config.yaml
n_kv_head: 2
activation: "tanh_gelu"
norm: "layernorm"
norm_place: "pre"
norm_eps: 1e-06
qk_norm: false
bias: "all"
tie_embeddings: true
parallel_block: true
init: "uniform"
init_std_o: 0.00983
lr_head: 0.01
schedule: "wsd"
final_lr_fraction: 0.0
seq_len: 512
MLP neurons of a small language model. Each row is named by its layer, matrix (up: input weights) and neuron, and shows model dimensions 0-159. Each number is 128 + 32 x the weight over its row's rms, rounded and kept within 0 to 255. Numbers have three digits each.
After each neuron's rows, "fires in" lists the words (lower case) most often at its 100 highest values on Wikipedia text that the model never trained on.

L4.up188:121119111157071114139133164180112079084162136101148130118073164139165100199153112151147111077143113167102092133121172112122147096163146133109121114150132150098102170068106159163151141134167083143201136105164137204081118144125088165215140115148178115120051141094139099091128114138054122128170130183157134158120199134098084135102152087158156105062093125085164162129100141077140122066119121145111148115131121124168156175180080140114191108145128102088107113113163118094139144117100087
fires in: "in", "on", "aporhina", "atlético", "indonesia", "american"

L3.up181:117128120158171134121144189137138107087111181161127129087128105108181086139098130098127164097154102158121137140090098150139105118095110087112180139102066131125168117176112160096176168091170148117088113104149130151138123126161129118131112127125144121115099063152122081195121176101044194107135150183098086136065086098118107108094107156136094113144136097068094148166131138110130118134080121132152253146187114079097150138078131125188125169136129135089122093080104136096120183124106195
fires in: "season", "played", "play", "there", "use", "made"

L3.up212:112169205091201175072078159153102118120131121142156122096118137189099090094188111171157201146159080135122091126120100082138151114138108121132139079154151142106106113175117123115108120144156132068134139136149176166086088149149159178151108140132092178087136100114139104096122128171130160159140157136174126142135109124119123141145110092047112113108094167150147147100187107103103162112100081167070075161111090167172176120150089147201139100156125118147124102072126155089212140155081121
fires in: "it", "as", "which", "its"

L3.up475:139143105143101071184079129156096158134148158152182120130086098132103105165097133113099134112149058102112114128107104166137124171066124160119101111129120155143113071161093082078097064114148128136107135157137124135087139166059175173150174137127090123092124138097181110125023074168210110152079134132150100092097131132170121105149115108142148169092092072083033128096165164117104155157154149166148106123076155125135121094139107085088135152125142115153144131138081068116095108105150115
fires in: "first", "second", "new"

L3.up39:098119130098138134158114113138106156108130131145093105180174080137173140182083139127107144112183153118161134148150129119164134168064139155119159120127125165150118134145160159122170088132132118126115195080183115175115129146118159107119153140143112152069132112176143136149121104167167109081137163129130096065121053124105240076190074186099144146138099030120162127150168113111083079151099150088140210123138163164074146132130109140110115144149112141139150154091081089160142130057124143
fires in: "first", "similar", "census", "close", "council"

L3.up730:188051074084135141103093091211097218096139107123146120115161112142156133164107140113106119107175113142155110105146129140093123063145103108126079157175104134132122145130173123105179080094138175133130094135103101161146194171106185137150167113138118142139169158087127097124135171184118094161126126143104139134140115136109111136147136134148103129136113071130104141181172133076163138089144203125142188168163105161126112160149102123113154147085168057122132059066124174187146196151117120
fires in: "was", "being", "came", "is"

L3.up333:124126101071148111132132059183158125126055086108123098165166127146166136156138102087156103097130142151144143123090130137092104150063095130129132124166201066072144115112108150089166146132164103134108146104088122174069066158142190125156176093101077163102102161133185157145153131150145152111055133119141135097165126117188146125157096168119097144158123154087093160167144124148121126169101164122113165120166100151101056143134171092082127170173136145104144109103097144127127112025180151
fires in: "york", "angeles", "royal", "durham", "then", "first"

L3.up239:130122122119136107178106141087113160098161127134104113176101184152134133158166200138129152130131156157095161065082130116105131131098141134170160159096108113144149140122081113130169112104182176169112148134093117117091127159098146153096168188188072076149136072119101101057129126093159108131073109109118050137105088117222126155132119132129107204119097098138109148148191157144133083106149163149128178148085093162092115103094125151157131165175159148133083149114102119087059190135130186
fires in: "first", "role", "final"

L4.up319:121105148179140103089059188177127128168133124194134132126138150104130113128156106165145185141098092100202088084160160108174161133098090099076089117163163174179085125126105139134102073116113156154105139121128096172131141119078160182151106125112082054117088178113142133117130132118170125101090070114096093068129218109141131163099123168124121137108065151099116120125143114068126134133133147109201079125161157182157149127111122104109145121116177135125086103100161110124063172168094108
fires in: "on", "and", "to"

L7.up710:158103140119108103111118139165090138170163155129145101144094150107171137110098128112108183058150140125100153069153154116140149128202110116167139102103136151133122091141162141108125133163116168107066151180140067115153116125126132133121177094117122126189098103151146137086111108162099117100150206157042160095168141119179114110085175111093116093132083172182143188108202133105138109127164141163036115054161105175136128150110115160143145107077137096118111109109145082096144079204102123
fires in: "the", "she", "which"

L3.up767:104199110118182100073094128105163140127120150125169128150169131089136085181155091121080116153108120108113147187131140100081108113147129032126083169138099093093158133150189180067162145129181170092147146129169142149108076149108111084152188107103104113144095166097092077149138189116155090150196111097167107109113110099095158143135140106111105143134158102120161094102100140165132161115136048135110224142128114120098067095127108082121111127083096106086096139133134122074146127147114154
fires in: "a", "margin", "kędzierzyn", "krishna", "swedish"

L3.up430:145079114137148063077152152127180107170133103111114196104152184089114174146109174122126121118138158133108169155078136128067145153180122116138107170164143144090124122097168105094069076140158098117116097128118133110128098080073077152145123064112106074166118124130120133124071138091139065158141100169093144108130078171144124151090061069112144170115083183177115141113144071098167119142112126135110134122128145128107087113131141109135063180107170130121124096200144142147129159133135236
fires in: "university", "was", "education", "museum", "ultratop", "is"

L3.up626:137098180121116152116138151084149124172201135134146161084169137157152164082064129122171115115116126152138124123153140096094173202205146141144158129129140122089117146167171120142126070093190179092099120096171096129138123077127070165109081111117077128109150132142163183146177131090051134137147143053063096119116105193118149200130149103087142186111103120158098115134149110136138146123155136115145079190108077103131167151145108137116128130134156119152181172130129123068135135127153195
fires in: "station", "song", "line", "story", "route"

L3.up657:161145131092177120124150125143134103172165130090138173141136053109106097097160102178123177110066117171089142129122123134171062116095132090162095131164118155148198122154157138119144118133150199154084121097115201140156148116112165145135099112150148154081079102130093074142150007175144102076099128161144144138187094137077142130162140109125108177154113140165117122135118144122125150073137136145058123138106199120096078145161045127094107106113160139125115152106101157074111157138100121
fires in: "more", "both", "all", "most", "private", "and"

L4.up91:107126175129135139169045123147146106100113116141116128126085141119107112154112143176130167160166176129097147142166161144111132167091122139127149167255175148151132107110137117128114126112105137117085138148122099171096057119073084152126110139102162151111163120131131105103122118132139093153099110086103121180144205148113097089109142131081118149100069087116149105100162131133148125112211132113129115104129091148089100137150176122095068097128121188150180136133105175133164118178108113
fires in: "where", "as", "including", "before", "then", "by"

L3.up331:146134124081116145157115129164123144176117229153174132139115139125064102126134070120160142139134064117127126111121121201179134144159120150136117158124113152105111145106154121148073113140091188150019100123139162171126113143084133140163169083114101178122180176113173199060140110158149144157114170111111124061167138136124137134169152106158131098130137126109105099111168123145141133103176068144088071157122125153202136188076072125144090119099132146173139161099107092169131107090125118
fires in: "new", "grumman", "newfoundland", "news", "platform"

L3.up29:083094204128136133119089087171075098112165165182156073112122089143130137077158106143125124113157097202151099113159155129156157079100171140133139071106146106078071134157141061103096118178141094105111104075111111160089114055170151162114104156112175094154122154172109181119152100142099147074121104139091133146158138138128145127142126106123104169173113126164156139114155177185098129085153127184127115123196067182130116088112147108149179122118146139169184145107160109144147149050156129
fires in: "years", "year", "goes"

L4.up539:115135137161186110069179150123115137124128083081105112121082156117200112073184117133154110161130126128120180054101144124086125097121100171144152111128072086146129143150068101076184098129151169116138118141191145163123075169158135158101125146129206082155081114170172144144137162101133124110152160114148047136134159179141137186083118049110164141086135092152138166116135101083145127076142162156127105119158156128117107129138098142131073119120131117093127177113090130033149125159094136
fires in: "that", "also", "to", "of", "which", "often"

L3.up340:133114086155109175129098150153144208153186074156168124115184122102133228134149123131204100162117093128125089097117118104198130126189144121088115113169126167165136117125140186124188173153144152137100176166138169113157169082157126110136129142176133122178144121161176118088136156101122092090091127144110109113107167104171135196123137116111136139133169158109126097159101184162080091131101078120073109193106157127088139140103121129158069151134149115125061129144182146148061148118136141
fires in: "all"

L3.up656:166119122151160096125152108093103079155166151171130170145085182117137126087177146138151145135116123114147144097076166088097111108145068153111113142131120101131057077132106107100134090115101163126107181124136068094168098164157180177145085123149159135073165083145106149135135133108090141147100153134200088111125114176101136185100124096172163101163195165128106127132185131117164096096146129114129098145087124162206185090095127138127040132080141065111129185091130136135129140141051123
fires in: "for", "when", "after", "be", "forster", "since"

L3.up447:151169142132139140107100145103119091025152164145159147078123193096083154104142071114130091149169123088184160143077116114090190134152091128128141122101127167081093151126134145173102094147157110168127133174101100088115175159119143157138127057158098177127128087112084075153100137162132079148135115193106147160113143137162144169141111135093072123113127131103075133119087099118120137142164177128155081148166107103188211113107137090164115102150172106203106146160131143198145110105110090
fires in: "as", "time"

L4.up743:144148106134187078141118146139138130111138152117086173142117142185165110159116079125149135157132154105102118122088164145103113111159119124087137138129119142123142106161109125122162108169137110105085129154148088115123000045150152148127142049078088100183172124116090154118127073126111110133103239193136178190111150148124111124045122147153169145097111182108128185136150109123145111104151152200115151090125166130110194141085101135158124161121170125107137103120120150128157123131063131
fires in: "was", "is", "were", "are", "who", "and"

L7.up347:177148133081116119132155093062100163127150128104070158108144116029158146125161183154108121201123152118187171164090124166137123076141149111120136155102068129170105140134112116071118131109149098147092152185147169031149147115097087082128132161094113127139089051142083099086152131092138090117085117170156162099148134095134166124116145155126104134151101098089118152193181107118131148088168142130151180134071101116158170135131103120086146132073127133090096103120120098140171164169101089
fires in: "after", "of", "despite", "following"

L4.up153:152138079160141163108115112117102154098169167122141110074094100148123084135146180115139158108132123137131157111124152142075142118066113098115135158172125081106170113168206108159144090109096098076167128079121142164051119034155127084173132126089075112120140102129113126091133122190104090155110147162152139099163170133101099152044176116102133118098111156151059156146128173113152157138120214146151135124148180073074090151122106147078085153121168110153153071111105174132165111118121135
fires in: "was", "were", "scored", "came", "began"

L3.up655:085110138152122106122062161105114142174125120154127101149110120135197157101161184142116085105132142183141128109132119162121194114136101159147146122125122113117128116123162124167105158136108081077149095136108142154084136087162098079138139126061089118121110153070155165071091170082152124052082159121125140186177174111173154149146113157159147131176069048153057127214124181045103126127126180137124112132096142115095179076117133142120158156120138117150153114132158121167171116148132074
fires in: "known", "joined", "appointed", "described", "recognized", "participated"

L3.up754:158068183133161102101115110120116133132129106164122064145177154208145116074112134057082125159171068161133176137101138116138178128118140146143108140160122153193090106133171118128092106195125111099124113113185132092128073179162194147112130120068152135145165164141152172172116108162085150049093217084115126137178134157149098106119165131121134144122148119147085136134116107080108114149109144206080066119136130134122114122118104085158129092134110113149099154076120171144112163115090175
fires in: "there", "they", "it", "jain", "she"

L4.up541:104127186046116040126094104193168118100098088146107159117105170152156141085161055155148119134127153102134152103115134163159147165071071139099122162177127159125173168126094118156112137111098160114116167052148135139184142130077095147154114185137133156166099143155150089141127158109104166130127162137093109065146133078098143090139076108123123109175126195142180164088087127139103121105117164118184097216126118137133077173093139121124077108137143171114093142108117143078135150147140095
fires in: "and", "by", "with"

L3.up27:159105131106147052176147097112132227081187140101128107131112129106132154124132153087170158132135132057154126132109139120153124123081127054104176175124127134125127153132204114153149142097156152120085149129136138166153141128119132098123159143148134108135128135175078101169168154101161110166104214103091141158108122127134148120049145130155065166098193177161088173143141140076105129165160092128131155084161057126086128100057155112163147151106141189130141070069109141120128096139155135
fires in: "team", "play", "played", "teams", "goals"

L3.up375:074039126106120153155118104148128096115163160167110118122124144107084104153188141160162130125101095119110094121194118102134114135183123087124134084103129102165133130148142162044106144147080146163135134152161135189126144141154101174066134147145113143114080036143190115109093126097126090146129098084121115131148093084106050106167148096132134068112183113125143070130157133133108104163168134104099067117159158099113137129208116119132106132151095097117160128135139162029121145112195168
fires in: "all", "many", "both", "several", "few"

L7.up541:152130094147121150155106195133097126130149129126197105141162135157147204106098127171122160104122165084136110115180087155121100190121079154165134117160109136099095099221116117183082102188113140086146117150160076117150128117115111148114114098154139088113138094115105100155124107134120153086146182129109093102176100111158175141140086126095156142168128166163109149084115144073088116163186103162137146143175208164115151157113114112143054052060133140141182073122123147126133132173187136
fires in: "she", "he"

L3.up258:124115199116149103134117151188070124096199143105139130144108092117060114119166103100093106129043143078135126119150161093107115167133118114126100191091132096149130095082103094099113119108163074062094113106125198109120151157125111097102113204108094165110123142091151154154098090164056100146146140135165166106151112101103115125124117098097127121160150082103076076120151121180123117157155093105195118175055136152124157179143101149142140131043157169101130140158116106138179168096111141
fires in: "his"

L3.up288:079129176100180156102136096194065085123158175154097106108140154164104102129102088155128146166138117064180166118146114086118118140134071055109113125150097097130113177133207095087174078121140171104108129100108139158145179172116135134132066131148145118103133144111126141119175129150156126120130172128140163069101127099115136215148120145102139105136080138167094156084111139176151152137167083152124178188172117129153161074108145120145115111130174143198156156092112155213103100108093116
fires in: "war", "season", "until", "army", "but", "on"

L3.up154:131106104112130179179099093108063151075137149106172137168118137158095093142125143157119130084129148137059120098135134136083130154098153084091145162133097080106143174188158098094110145115140062091055138158104134159164125091150080122162165173120069110142121114139163082082179136134163099165162168171139132130073158152114146154103146097121153107151139055101101079170111136146044142136179109178147131134155115141116199151126124162137147103067082101121152119172118154056147166105093154
fires in: "his", "following", "their"

L4.up189:140153156140112131117054103129090124088144148161152164111154132096090121177150101151106127113142104106192137119102134141158122108135140140080129099136098140130083159162135096094128123181081120134106115144166144170141124142160082149082110110202139194130107100097128063164156143123107137133150102118198155143099117092148115219160077113069113104096146059111187123129179109167120182125101206122147127172198112158171107053068144125195125107141162133111121144111117085136097148178085155
fires in: "on", "into", "at", "round"

L7.up127:137096174160077117110104099077143118133109123159167167112108143128132184190078168130136159144085096130154087143198135113120150100126148139076059161148034124170132130156128143136121157129118144133048130195121123172141117124185087087063136095131107129152144140139194077094075134116092093146181104118121111059116136130118079145093144142172096160096175149142117163121126134112131142107130163090140134147112121123182185110124120153100076220166164108168179191129125138122128160124111108
fires in: "be", "is", "held"

L4.up255:113117095130167135102177128138140108149143108114113135085176183179068097113151120180174163160179121142137137104134103126145110110134105113076188168168122107168117155139094119095095131129132161188126088119149125092112137134058163109175120098097108125137107161175126150148077125046147114136082135154059112144093154119200132121127108135061102128087177192146066130171126089083191172075145147106125125152129143128113130072137161098140148194119101175114074115166098202148116139120135178
fires in: "of", "in", "as"

L3.up526:132135127178138060151096131142129149171138106121103117138160056136094162168135078159161107165100117175160128179154056088094083156129138129104146155120146189118108092148201152129174167148149085138094161138171120119085127153154208143146141074096124153172126048132098100071141144143150140084154130126053165147104161122120142124124064122123160102133107119103148121175093073110104140066125129097151195126111155061099139099104155114095111161077121113166082117133136184103144117175105110
fires in: "such", "known", "well"